Weights of a small GPT-style language model, trained from scratch on English Wikipedia.
Architecture: RMSNorm after each block, tied embeddings.
MLP neurons of a small language model. Each row is named by its layer, matrix (down: output weights) and neuron, and shows model dimensions 32-95. Each number is 128 + 24 x the weight over its row's rms, rounded and kept within 0 to 255. A neuron's up and down rows have the sign that makes its largest values positive.
After each neuron's rows, "fires before" lists the tokens most often just after its 100 highest values on Wikipedia text that the model never trained on. A number after a token or word is its count.

L9.down142 [105 107 112 132 120 108 162 151 134 117 139 118 147 119 124 104 115 111 141 133 149 128 141 137 121  96 144 168 151 137 125 149 115  97  90 143 114 169 160 165 138 138 132 133 103 180 115 126 134 194 116 105 102 144 122 121 157 140 124 126 123 138 126 131]
fires before: "0" 20, "5" 17, "4" 12, "2" 11, "3" 10, "00" 6

L3.down498 [ 81 163 103 171 140 149 169 121 166 163 153 116 152 118 128 100 128 141 103 139 144 159 155 124 103 114 145 149 104 163 129  90 168  99 165 168 121 129  86 171 119 151 108 126  88 130 133 146 120 126 168 108 138 124 139 115 103  67 132 124 127 129  93 155]
fires before: "it" 22, "r" 11, "er" 11, "e" 7, "all" 7

L3.down765 [141  93 163 134 132 113 130 103 148  97 112 140 153 124 136 136 132 126  86 116 137  99 166 138  80 122 142 179 100 154 142  87 147 151 157 149 150 100 120  85 140 132 155 160 133 112 109 100 114 193 139 124 170 106 115 140 137 127 107 145  88 133 125 111]
fires before: "." 19, " |" 16, "," 15, "2" 6, ";" 5

L2.down614 [ 78  96 145 128 121 132 146 130 151 126 166 117 109 178 121 129 133 163 116 144 119 125 122  78  97 107 101 139 140 108 158 129 148 124 156 175 112 117 136 116 136 100 117  90 128 126  78 115  86 125 136 115 120 164 158 115 117 148  94 120 160 139 120  91]
fires before: "6" 12, "9" 12, "5" 12, "8" 11, "4" 10, "0" 9

L2.down576 [ 92 116 151 123 145 135 122 111 131 119 144 170 112 152 187 130 160 158  68 173 145 115 105 136 172 184 105 151 151 120 139 130  98 108  89 143 139  90 114 150 177 157 136 153 127 139 119  93 140 132 133 109 179 145 123 133 120 112 112 109 101 131 136 115]
fires before: "ist" 20, "." 13, "is" 11, "iv" 8, "or" 5, "ight" 5

L12.down890 [182 117 126 113 136 121 179 150 103 101 137 146 162 134 128 151 142 135 114 138 113  91 143 179 109 124 153 116 113 113 131 158  98 133 118 142  94  93 116 123 153 116 153 150 107 153 124 125 122 108 118 108 130 174  67 117 136 160 107 154  96 143 131 109]
fires before: "ople" 24, " the" 10, "ton" 7, "ers" 5, " J" 4

L12.down164 [159 150 148  76 123 137 149 110 110  89 124 130  93 130 128  80 110 131 132 111 120 125 114 141  64 125 104 179 130 103 146 130 156 134 145 135  93 158 154 131 132 143 150 135 121 140  95 154 126 127 121 127 147 150 134 126 128 146 114 141 154 176 102 103]
fires before: "ing" 27, "ed" 25, "e" 13, "f" 5

L12.down263 [128 128 137 105 158 175 116  77 149 123  82 142 111 107 140 123 122 135 133 149 158 147 153 115 156 130 157 110 121 135 138 168  81 117 138 173 155 126 107 123 111  99  77 183 148 122 139 106  81 128  85 131 154  95 113 151 147 143 114  84 124 105 144 125]
fires before: "ly" 24, "," 11, "." 11, " as" 6, " to" 5

L9.down415 [137 110 134 117 137 129 175 129 145 120 111 151 117 100 120 106 151 121 150 111 116 143  71 144 157 134 157 157  78 151 112 141 112 112 124 136 149 114 133  71 123 109 135 154 130 105  96 107  87 158 156 149 166 159 142 117  72 115 153  86 169 120 107 155]
fires before: "ed" 19, "er" 9, "ing" 9, "ul" 9, "ers" 5

L5.down792 [108 161 135  68 128 136 134 154 158 138 117 125 149 153 206 153 137 130 119 140 145 146 147  98 138 110  96 131 143 110 117 151 130 164  91 127 146  68 124  87 120 125 145 135 159 122 137 166 165 175 121 136 107 139 129 136 148 138 129 163 113 160  86  77]
fires before: " |" 53, "," 7, " g" 5, "." 4, "7" 4

L7.down497 [104 122 120 111 111 137 176 143 144 136 125 125 129 118 124 127 152 164 121 126 114 144  76 128  98 123 126 117 160 113 142 162 153 158  93 124 127 113 146 130 141 136 172 128 135  96 112 119 123 159  83 106 160 148 127 104 154 153 121 133 101  85  83 147]
fires before: "t" 25, "it" 13, "{" 6, "c" 5, "ion" 5, "1" 5

L5.down389 [167 108 131 126  65 121 118 109 130 164 122 155 178 141 157  76  72 134 121  94 126 136 114 146 133  83 115 154 138 134 112 112 164 141 120 152 129 109 138 158 113 115 111 115 132 138 158 101 125 133  80 136 143 117 124 158 139 129 136 149 147 134 122 147]
fires before: " |" 24, "–" 16, ")" 13, ":" 8

L7.down6 [113 120 144 111 131 116 111 166 103 126 114 131 161 152 149 150 107 104 162 132 151 125 120 144 102 135 119 136 119 135  98 108 151 138 114  97 130  94 118 159 129 111 105  85 135 127 159 102 183 107 126 112 140 173  95 127 143 126 135 158 122 146 126 135]
fires before: "," 22, "." 19, "\n" 9, " in" 6, " and" 5, ")" 4

L12.down532 [135 167 128  86 102 121 151 196 112 134 131 104 124 143 117 117 136 107 125 112  88 126 160 105  98  89 109  94 110 127 205 161 135 141 128 143 150 123 104 122 149 134 141 118 121  78 127 124 143  99 134 111 128 137 109 112 128 134 122 127  87 111  66  86]
fires before: "t" 26, "it" 13, "c" 6, "l" 4, " s" 4

L5.down23 [104 117 131 136 149 151 134 107  64 142 147 133 112 143 159 123 139 141 164 140 110 111 104 119  87 134  94 124 121 107 124 124 142 116 115 133 125 119 102 165 168 139 152  79 141  84 117 134 128 113  93 120 112 155 166 128 113 131 148 120 152 136 133 128]
fires before: "d" 23, "v" 14, "m" 11, "ver" 6, "lect" 4, "ap" 4

L12.down676 [120 103 113 110 139  87 160 147 111 150  93 125 147 110 125 117 152 114 135 147 132 160  88 110 133 153 138 115 134 103 138 114 162 177  95 103 141 106  91  96 133 142 133 144 170 133 103 107  84 109 135 185 158 106 127  93 152 123  94 120  89 125 137 151]
fires before: "it" 17, "ies" 11, "ial" 10, "ents" 8, "io" 7, "i" 7

L9.down887 [137 142 132 137 135 133 125 113 106 139 147 142 116 164 132  79 151 104 109 121 145 113 148 143  73 161 158 134 122 132  96 139 159 103 148 114 142 132 155 132 121 112 124 131 167 154 136 127 105 172 141 132 159 157 133 155 114 141 179 165 126 126 160 151]
fires before: " by" 23, " in" 16, " to" 8, "," 6, " for" 6, " and" 5

L9.down549 [126 139 100 132 104 129 118 126 117 108 134 136 125 155 123 133 135 120 124 101 145 157 135 109 127 112 170 110 112  70 162 120 140 105 140 100 120 145 156 139 113 156 136 109 157 141 151 169 147 123  93 114 169 120 135 118 181  85 116 169  75  62 138 129]
fires before: "f" 20, "x" 9, "vel" 8, "ver" 8, "-" 7, "b" 5

L11.down268 [160 116 146 142 125 134 153  90  90 126 108 121 130 136 141 116 133  77 140 124 123 109 129 144 136 142 103 112 147 128 141  86  96 102 164 120 108 129 102 139 143 102 155 125 113 116 127 119  94 133 145 130 112 118 162  92 112 131 157 116 107 121 142  63]
fires before: "land" 31, "ine" 24, "l" 22, "ra" 8, "ag" 4

L8.down734 [122  90 121 114 136  94 112 105 133 159 127  83 115 137 133 164 159 155 126 136 129 142 137 163 130 100 180 123 165 145 146 149 159 137 132 124 122 104 172 130  58 150 137 130 123  89 152 117 166 113 130 117 104 158  96 163 120 145 135 133  96 143  72 117]
fires before: "port" 30, "p" 26, "m" 8, "ag" 7, "er" 5

L3.down622 [ 86 130 113 139 155 119 156 113 107  68 108 161 112 151 102 106 127 106 149 103 126 109 125 144  98 131 148 167 124 135  94 137 110 114 143 160 157 141 113 173 144 180 139 164 126 126 109 146 158 148 106  98 125 137 145 104  88 103 123 150 141 158 117 116]
fires before: "ed" 19, "e" 13, "z" 11, "th" 8, "y" 8, "er" 6

L2.down59 [104 119 129 113 108  90 125 135 114 105 126 134 103 117 134 153 109 120 136 163 135 142 127 165 129 147 123 166 144  99 135  83 134 100 106 148  71 118 126 133 112 120 113 145 102 100 118 124 157 128 148 153 127 159 112 158 108 148 162 177 154 125 105 103]
fires before: "0" 24, "1" 21, "2" 9, "3" 5

L3.down164 [136 154  92 125 130 121 155 133 127 179 141 119  88 132 142  84 117 167 134 122 147 118 103 136 107 124 130 113 119  94 114  74 123 128 117 128 145 142 146 108 161 119 161 152 102 148 122  98 119 116 167 138 145 126  95 130 145 156 142 157 135 151 168 140]
fires before: "5" 11, "7" 9, "4" 9, "6" 9, "8" 8, "9" 8

L11.down324 [112 146  85  94 150 120 151 116 117 145 166 104 137  78 129 130  98 154 144 157 158 157 100 142  81 104 128 138  45 113  94 115 122 112 120 136 123 121 143  97 102 176 133 140 113 143  86 139 150 135 120 124 160 122 149 134 167 117 114 130 121 103 149 126]
fires before: "st" 15, "n" 14, "r" 8, "c" 7, "v" 7

L3.down553 [132 135  96 142 170  88 118  90 123 160 133 139 119 158 135  82 122 167 120 149 177  37 107 123 112 116 114 160 108 111 138 142 134 116  96 127 130 144 123 133 133  85 132 137 128 197  97 120 113 120 125 139 148 110 115 145 168 145 137 106 125 106 112 162]
fires before: "8" 14, "2" 13, "0" 13, "9" 12

L11.down767 [103 129 128 119 139 145  96 148 143 167 129 165 108 104 136  83 152 135 134 140 154 151 137 146 163 137 126 136 140 141 159 101 123 126 190 120 135 140 120 160 137 163 153 115 122  82 121 131 162  86 148 130 117  68 162 151 164  77 122 125 155 112 131  87]
fires before: "ia" 27, "ic" 12, "ian" 11, "y" 6

L11.down648 [128  80 127 153 161 128 134 130  88 147 134 162 105 114 120 121 172 125 118 137 101 111  75  98 141 110  85 165 139 146 109  93 112 187 104 136 113 134  89 132 100 117 103 135 169 108 126 106 124 153 177 148 141 174 140 106  98 114 122 143 139 103 163  90]
fires before: "ed" 45, "ing" 10, "s" 6, " a" 5, " the" 4

L8.down462 [145 120 144 135 129 127 142 132 151 145 167 130 167 124 116 125 127 111  96 152 149 134 142 168 111 133 138 119 131 103 173 123 127  97  76 110 140  93 132 122  99 150 124 123 128 134 184 159 168 164  93  93 127 138 104 110 115 148 142 171 107 116 124 155]
fires before: "v" 21, "er" 9, "ter" 9, "em" 8, "vel" 7, "f" 6

L8.down467 [ 98 146 128 153 126 137 193  87 150 154 119 126 145 134 137 112 158  96 104 124 142 143 123 120 120 138 123 137 118 110 138 145 137 140 138 123 105 150 125 153  76  93 153 152 120 144 155 111 127 121 212  65  94 121 125 145 150 160 103 128 122 131 150 152]
fires before: "port" 14, "er" 11, "t" 10, "p" 10, "it" 6

L3.down894 [128 134 129 105  94 132 108 147 150 162 142 122 163 170 142 149 139 154 102 104 154 111 113  67 167 122 127 129 137 167 129  79 127 107 124 146 125 139 126 123 146 135 117 114 178 146 124 125  81  93 114 124 130 163 153 112 135 130  86 110 168  92  92 135]
fires before: "8" 16, "9" 14, "5" 9, "2" 8, "7" 8, "y" 7

L3.down573 [122 157 157 106 116 124 110 147 164 114  97 150 148 112 128 127 133 126 117  97 106 139 102 165 124 167 128 155 141 199 100 118 127 150 124 138 169 143 114 102 130  92 135 117 117 151 154 134 135  93  83 128  77 122 116 124 133 118 101 150 120 152 155 121]
fires before: "==" 21, "===" 17, "=" 16, "-" 5, "|" 5

L2.down697 [111 110  86  58  95 138 123 102  85 108 131 112 116 117  90 141 158 114 167 124 159 141 136 142 118 160 143  93 148 125  97 171  78 128 130 123 141  95 102 116  91 125 121 172  90 139 105 161 130 119 120 150 159 135 182 129 111  94 154 150 110 161 144 143]
fires before: " |" 24, "–" 18, "\n" 10, ")" 10, ":" 9, " as" 8

L12.down311 [140 153 104  92 109 141 160  89 165  98 129 108 124  92 116 127 139 167 100 109 172  93 136 111 152 128 127 151 108 151 120 149 121 164 120 137 146 127 155 148 116  95  98 122 114 118 140 127 119 143 113 157 139 114 140 140 141 143 133 137 137 130  80 101]
fires before: "," 53, "." 14, " |" 12

L9.down147 [121 166  90 120 157 144 127 113 174 107 128 133 158 123 146 138 164 119  89 136 142 124 103 144 125 134 109 121 113 104 114  95 125 142 113 129 110 100 127 146 137 142 130  86 122 155 139 151 117 118 132 164 180 142 125  85 134 153 156 134 117 126  82 101]
fires before: "st" 19, "n" 13, "v" 11, "f" 10, "c" 7, "du" 6

L11.down684 [113 138 132 203 160  84 109 152 140 146 118  90 153  83  93 133 109 154  93 151  92 111 100 135  83 126 169 102 130 118 108 114 142 146 144 113  94 140 135 137 119 108 156 122 119 134 116 106 124 102  95 131 130 146 121 113 123 117 104 137 128  82 153 166]
fires before: " " 83, "\n" 8

L11.down613 [123 140 157 137 147 148 145 116 145 136 142 140 138 118 127 182 144  98 107 114  87 111 110 179 108 132 109  91 135 168 115 121  91 130  81 123 115 128 186 123 141 117 128 145 156 143 113 158 101 154 151 162 102 110 135 139 111 136 148 115 112 100 115 129]
fires before: "ass" 14, "ub" 14, "a" 9, "ose" 8, "os" 7

L3.down207 [149 109 187 117 124  91 131 148 132 153 114 133 155 121 119 107 123 136 125  89 128 104 109 149 104 123 133 124 121 130 126 111 177 125 151 109  82 124 128 150 118 101  87 134 142 127 142 148 127 122 116 115 152  84 149 124 127 130 124 110 143  89 121 182]
fires before: " |" 41, "," 8, "." 8, "3" 5, "0" 4

L12.down318 [103 112 127 133  94 121 127  85 106 101 131 132 126 146 127 112 115 120 135 106 126 104 146 131 101 146 139 110 148 137 123 110 120 170 106 165 105 129 106 126 145 159 189 136 142 121 124 139 116 136 112 142 147 122 139 139 105 161 154 142 127 138 128  88]
fires before: "l" 25, "land" 18, "19" 9, "ra" 8, "ine" 6, "a" 4

L6.down303 [105 122 106  89 149 136 160  91 121  69 164  99 146 157 151 137 183 135 135 133 125 136 111 106  97  88 154 129 159 122  86 157 139 125 156 155 108 186 157 109 142 168 136 115 139 159 135 104 138 159 109 153 144 141 139 151 133 119 127 117 137 152  89 101]
fires before: "5" 12, "4" 11, "3" 10, "9" 9, "6" 8, "ur" 7

L11.down194 [123 127 132 109 135 121 145 152 115 125 114 161 148 119  97 136 132 117 158 147 109 144 132 120 113 100  83 102  95  98 117 126 155 140 134 137 150 163 162 106 107 110 125 152 106 123  84 148 138 157 140  60 137  83 143 130 131  99 136 100 127 151 143 109]
fires before: "le" 17, "any" 13, "ian" 10, "ul" 5, "il" 5

L8.down565 [119 130 104 136 115 172 129 131 146 138 130 111 143 122 152  97 144 159  99  93 146  84 133 105 129 139  98 128  89  90 112 143 101 133 124 146 128 144 158 147 121 123 138 142 118 105 116 118 133  96 158 116 135 143 107 128 151 140 158 144 113 125  89 139]
fires before: "0" 13, "6" 13, "2" 9, "8" 9, "4" 8, "7" 8

L2.down428 [ 99 124 126 122 145 108 128 109 116 134 128 141 104  99 143  92 109 137 108 129 160 126 126 127 145 152 119 162  80 156  84 139 144 128 152  88  95 139  74 113 170 119 107 111 114  98 130 160 148  56  97 130 148 133 120 153 134 101 134 102 108 101 161 113]
fires before: "2" 25, "0" 10, "8" 8, "4" 6, "N" 5

L12.down664 [102 119 104 102 137 136 149 101 117 135 118 162 165 128  88 127 148 110  95 138 121 125 111 114 136 116 133 143 144 127 133 131 155  74 105 126 129 140 143 164 154 128 115 154  68 122 130 190 111 113 128 149 134 117 120 105  87 136 134 138 132 144 134 141]
fires before: "\n" 33, "ron" 5, " have" 5, "es" 4, "t" 4

L3.down465 [145 127 117 139 146 149 137 131 133 112 131 115 132 149 152 113 133 135 156 151 127 117  93 143  83 143 141 114 125 167 114 122 141 105 199  75 135  99 117 105  77  96  84 162 134 144 153 147 104 134 134 120 133 134 141 139 109 147  89 113 136 152 124 177]
fires before: " |" 23, "." 11, ")" 9, "," 9, " to" 6, ";" 5

L9.down200 [150 137  82 123 161  67 131 129 110 129 132 158 127 118 140 121 132 152 180 112 133 120 159 132 125 121 137  88 117 118 125 154 131 144 143 111 136 107 104 134 119  73 124 159 136 157  95 161 145 143 136 110 121 131 147  61 137 100 170  96 110  99 119 127]
fires before: "." 16, "," 14, " in" 10, " and" 7, " are" 5

L2.down404 [183  75 183 153 106 147  83 112 111 147 114  99 130  76 143 153 145 146 141 132 133 166  95 165 138 140 138 127 153 132 103 101 139 132 132  91 107 120 115 121 116 130 118 137 123 104 155 136  88 151 143 120 163 132  89 152 146 109 144  84 106 157 137 110]
fires before: "%" 40, " |" 31, ";" 7, "4" 5, " m" 5

L5.down198 [119 137 129  83  94 129 172 107 149  91 154 162  97 115 166 120 119 133 155 139 120  83 154  83 107 150 119 166 121 124 145 127 173 142  80 116 142 124 158 144 155 163 108 143 120 132 113 138 129 144 105 150  94 112 119 122 141 129 183 127  91 150  89 131]
fires before: " |" 41, "B" 5, "bum" 5

L12.down284 [146 151 104 140 114 130 134 114 176 151  84 150 122 140 125 126  98 151 159 144 109 103 124 123  84 157 127 133 140  99 121  93 151 145 121 148 107 142 128 133 147 166 122 105 148 100 126  93  77  77 136 135 141 146 104 110 153 196 149 100 138 132 204 109]
fires before: " |" 16, "8" 15, "," 11, "6" 11, "7" 10, "." 8

L12.down240 [160  96 166 145 109 120 100 104 146 122 132 128  98 155 140 123 148 152 147 160 149 105 104 120 153 133 134 141  73 110 111 132 106 148 133 158 108 102 107 132  91 144 139 141 160  77 142 120 117 165  95 137 107 158 127 143 129 108  87 138 181 104 144 107]
fires before: "ed" 32, "s" 22, " the" 7, "ing" 4

L9.down168 [110 110  87 106 161 130 130 129  98 176 166 123 132 125 115 111 143 154 111 100 117 107 150 153 129 117 141  99 128 112 160  95 103 149 128 113 115 139 119  90 154 138  93 157 126 114 140  95 184 104 154 110 102 120 132 149 162 121 122 155 165 139 152 136]
fires before: "y" 29, " |" 16, " of" 7, "ot" 5, "ian" 4

L12.down330 [158 139 142  91 117 108 117 134  80  81 125 120  70 116 151 127 105 158 120 117 104 128 114 128 128  90 137 143 122  85 124 136 139 137 132 165 123 120  82 157 130 134 100 169  89 124 131 147 173 128 118 168  92 153 155 147 132 134 163 138  96 121 150 167]
fires before: "1" 24, "0" 14, "5" 10, "2" 9, "3" 7, "4" 6

L5.down521 [ 99  94 150 106 114 139 152 123 114 177 169 132 126 144 123 141 158 127 117 162  98 128 129 110 168 127 145 178 123 145  92 130 105 162 144 129 187 112 167 121 129  95 116 124 136 104 141 113 149 135 132 145 104 144 116 113 122 135 121 166  98 163  84 132]
fires before: "port" 18, "p" 10, "d" 8, "ed" 8, "ear" 6

L12.down238 [111 107  97 100  86 102 135 136 144 169 146 142 122 120 137 138 112 115 106 142 145 150 197 127 118 119 144 117 134 154 101 127 145 178 124 172 133 124  89 127 110 113 165 103  99  95 135 111 119 146  90 132  78 147 122 125 158 130 132 150 175 178 116 134]
fires before: "f" 20, "form" 15, "i" 15

L6.down410 [112 100 128 101 122 103 120 136 155 128 129 124 157 150 118 139 142 134 119 139 149 140 115 120 138 134  91 111 148 136 133  99 183 112 139 118 117 113 142 153 148 128  96 108 182 147 173 103 153 140 131 119 177 133 158 140 139  89 115 129 173  91 120 156]
fires before: " |" 36, "." 13, "9" 4, "ual" 4, "," 4, "N" 4

L2.down710 [119 112 123  71 128 135 104 114 111 121 118  95 129 136  86 130 164 113 115 129 145 111 168 110 110 150 108 141 138 117 145 142 122 105 191 187 136  99 116 113 135 142 163 163 173  96 136 130  91 112  86 145 133 143 150 134 113 127  86 142 103 136 133 101]
fires before: " |" 17, ":" 12, "." 11, "00" 8, "20" 5

L3.down599 [115 164 115 101  90 136 114 105  88 155 128  98  98 135 116 159 125 118 132 127 130 176 128 162 124 124 141 166 139 125 114 144 106  90 108 134 128 140 137  92 144 135 147 148  98 114 115 142 114  79 118 144 143 122 124 123 114 145 126 100 119  90 110 185]
fires before: "form" 15, "iv" 14, "f" 9, "s" 8, "i" 6

L12.down717 [151 155 122 145 154 126 150  80 124 114 169 149  75 100 129  93 166 103 121 123 119 134  69 157 112 122 220 135 141 117 153 128 132  93 154  98  76 149 148  85 127 175 143  78 165 187 114 146  78 152 151 166 113 166 120 115 113 120 150 118 164 128  99 118]
fires before: "ed" 27, "ing" 19, "es" 17, "en" 9, "e" 6

L5.down716 [120 126 142 158 130 121 153 125 132 143  80 153 151 151 147 142 130 120 179 150 131 124 140 120 130 141  85  88 104  96 111 142 149 173 117  83 148 101 115 169 111 124 165 115 114 132 116 130 130 118 139 110 117  80 142 109  98 112 122 116 145 113 155 188]
fires before: "out" 19, "ile" 10, "il" 9, "at" 8, "le" 7

L7.down696 [ 97 169  92  91 133 182 155 124 164 151 101  86 144 150 103 193 136 121 135 103  67 123 125 130 119 134 115 114 129 170 150  84 113 141 132 112 168 113 118 117 122 127 122 121 141 135 104 139 208 142 125 156 123  98 148 135 129 162 147 117 105 159  85 116]
fires before: "ass" 20, "ub" 10, "ose" 7, "im" 6, "ar" 5, "if" 5

L6.down634 [170  73 116 148 116  92 126 147 144 142 117  89 171 126 139 124 104 129 128 115 128 120 173 125 154 129 108 116 137 174 131 105 155 133 138  94 146 133 144 150 129 176 121 114 156 130 131 102 177 126 112  97 136 127 153 121 170 125 123  86 174 116  93 122]
fires before: " |" 24, "." 15, "{" 6, "ond" 5, "k" 4

L12.down777 [125 117 136 114  99 115 118 118 118 120 187 108  89 124  75 110  93 147 121 171 173 131 112 139 140 134 115 146 122 105 110 144 125 137  84 156 149 121 142 101 120 177 156 125 122 101  97 102  80 130 113 131 147  85 140 160  95 143 139  92 188 128 139 140]
fires before: "f" 19, "i" 14, "ial" 10, "form" 5, "id" 5

L3.down659 [150 179  94 150 102 143 142 102 113 108 145 100 138 122 124 139 127 131  98 134 136 121 130 122 152 133 143 165 112  97 114 152 171 151 115 117 114 129 132 145 130 129 107 125  99 128 114 128 134 120 157 148 141 107 128  88 106 143 131 140  76 134 129  88]
fires before: " |" 18, " P" 10, " M" 7, ":" 5, " C" 5, " J" 5

L7.down683 [124  86 146 158 106 137 142 129 114  82 162  96 100 131 136 134 132 144 142 139 142 101  69 147 181 164  78 157 155 129 120 103 109 129 137 149 149  88 109 140 132 121 121 136 147 138 133 120 134 139 134 129 102 146 112 137 106 112 117 115 130 112 105 110]
fires before: "ist" 18, "." 15, "ack" 8, "d" 6, "is" 6

L8.down151 [ 77 103 129  79  67 139 163 127 188 106 157  86 185 122 151  82 125 135 127 119 143 147 118 142 158 119  99 148 105 116 151  75 144 159 125 152 117 118 122 172 148 135 123 133  95 135 139 123 134 146  96 140 110 128 192 104 143 158 147 109 104 157  91 115]
fires before: "tern" 16, "ter" 12, "st" 12, "l" 7, "v" 6, "t" 5

L3.down104 [124 116 108 137 132 163 106 141  99 136 108 114 137 130 112 128 123 133  94  88 157 190 123 114 132 129  76 132 161 112  97 127 121 165  99 127 140 157 111 145 148 136 122 113 146 108 110 129 142 146 146 157 145 101  98 143 155 114  77 141 115 133  84 121]
fires before: " |" 21, "%" 18, "." 7, ";" 6, "6" 6, "4" 6

L6.down250 [128 139 113  87 163 111 123 137 132 135 133 142 124  87 123 142 111  94 147 161 112 118 131 121 145 113 143 110 179 102 115 151 147 104 130 150 140  88  89 100 136 105  98 173 107 178 129 132 142 169 151 143 144 115 121  94 135 145 164 103 144 129 124 126]
fires before: "," 17, "." 16, " in" 7, " to" 5, " of" 5

L5.down488 [125 124  98  99  85 138  77 131 131 157  66 121 145 109 135 135  86 139  98 147 135 134 124 130 121 125  67 115 175 141 106 116 134 107 152 125 137 122 157 155 174  83  93 104 148 132 110  94 137  96 142  95 134 161 120 140 134 122 121 181 147 113 102 121]
fires before: " |" 32, "." 21, "," 7, "–" 5, "2" 5

L11.down615 [115 119 118 175 138 119 113 155  76 122 143 103 130 110  80 149 114 143 110 124 110 174 134 158  80  76  95 146 140 168  63 172 135 124 141 118 131 153 100 134 160 120 130  85 109 101 139 163 115 112  94 155 164 117 168 122 136  98  87 119  75  70  91 156]
fires before: "\n" 60, " The" 8

L11.down348 [119 135 121 142 116 109 130 122 128 106 124 129 125 155 122 128 143 158 102 121 126 145 171 148 109 103 117  97  93 140 121 151 116 127 131 135 110 123  65 136 135 107 152 121 116 165 155 155 154 131 116 121 136 169 103 136 122 112 112  84  97 129 118 134]
fires before: "er" 47, "ers" 12, "eral" 6

L3.down469 [131 113 116 129 126  89 118 160 144 102 100 122 142 125 148 119 120 130 186 115 132 153 140 139  96 119 123 109 151 158 112 134 121 115 137  94 125 114 156 164 139 146  27 101 136 153 130 140 119 138 152 127 118 120 141 135 129  65 106 142 126 159 156 160]
fires before: ")" 19, " |" 17, "–" 10, "." 10, ":" 6

L3.down40 [111 143 129 138 132 118 105 114 127 133  97 128 125 107  95  89 141  98  98 136 129  98 139 148  95 146 168 129 156 175 115 131 127  91 114  82 138 106 151 139 176  76 129 127 123 132  93 150 127  98 131 125 120 144 128 127 137  82 136 120 132 101 112 120]
fires before: "2" 13, "1" 10, "8" 10, "9" 10, "6" 9, "3" 9

L5.down214 [125 102 123 140 149 144 144 121 149 122 126 151 104  94 162 166 162 119 174 125 118 137 118 108 127 137 168 135 124 150 170 146 134 142 151 146 128 121 164  91 140 131 123 168 125 129 117 182 136 136 150 143 111 122 130 140 120 147  97  90 135 138 141 136]
fires before: "ing" 28, "ed" 18, "e" 10, "es" 7, "ie" 7, "ement" 5

L6.down834 [101 153 117 144 150 100 148 111 130 179 126 156 124  96 121 148 114 149 125 115  99 172 112 130 167  94 146 127  98 128 115 143 113 110 144 168 102 116 119  82  84  99 135 112 138 133 143  95 110 153  63 126 118 141 135 123  86 130 168 112 190 116 115 142]
fires before: "form" 15, "f" 14, "ig" 14, "gan" 11, "i" 9, "b" 5

L8.down515 [122 180 108 120 153 138 159 100 119 125 139 105 135 148 111 147  89  78 104 108  95 104 125 116 142 187 159 141 151 128 138  99 146  68 133 128 114 155 137 156 127 102 152 128  89 119 127 125 107 133  82 136 113 139 133 128  65 144 145 146 156 134 161 142]
fires before: "-" 71, " -" 14, "\n" 14

L12.down517 [138 117 134 100 144 139 119 110 117 174 127 127 149 136 155  82 150 147 132 131 121 142 149 129 145 120 125 115 124 138 108 114 128 152 124 104 159 125 117  88 115 133 107  97 158 124 123 127 100 116 162 145 160 139 163 121 107  94 119 120 163 161 139 112]
fires before: " a" 30, " the" 14, " an" 10, "ed" 6

L5.down633 [133 136 138 160 127 121  98 129 104  81  91 112 112 137 113 110  73 168 156 170 130 120 123 117  95 118 153 143 137 107 104  85 127 137  88 141 130 139 113 145 122 113 159  85 156 149  64 109 113 123  91 118 160 126 141 159 148 130 125 107 113 113  95 140]
fires before: "\n" 32, "The" 19, "===" 10, "S" 6, "In" 5, "H" 5

L5.down13 [168 113 154 125 126 107 102 131 125 130 157 115 153 139 164 150 126 154 121 147 154 157 155 130 162 130 107 115 155 155 115 130 146 131 135 101 135 145 149 120 142 151 130 122 138  77 155 129 142 130 145 158 146 127 105 138 164 112 113 105 134 152 105  69]
fires before: "%" 28, " |" 21, " m" 12, "." 5

L5.down34 [141 114 110  89 139 158 102 103 167 135 119 130 179 156  90 170 147 106  86 102 131 126 119 164 129 122 122 152 154 127 113 153 153 105 110 125 123  76 159 135 139 102 134  98 126 132 119 115 159 127 123 103 108 163 110 126 113 127 103 107 128 130 135 108]
fires before: "." 22, "," 20, ")" 9, " and" 7, " |" 5

L6.down455 [103 115 141 110 116 125 131  98  98 124 158  98 119  57 146 154 113 123  86 117 117  92 141 124  95 174 107 145 102 115 135  88  95 116 109 144 102 137 149 100 119  94 126 133 137 139 158 105 111 165 131 143 108 108 145 116  97 145 121 102 111 127  88  91]
fires before: "e" 19, " |" 15, "raph" 10, "y" 7, "es" 6, "N" 6

L9.down699 [151 146 143 127 141 135 163 132 138 107  79 111 147 151  70 166 138  65 119 135  74 142 126 142 157 162 116 143 116 166 131 135 143 102 114 116 133 143 157 172 139 159 161 106 135  98 112 143 140 137 108 149 140  96 125 127 100 155 134 121 114 148 127 133]
fires before: "\n" 38, "ing" 30, "ul" 12, "-" 5, "ed" 4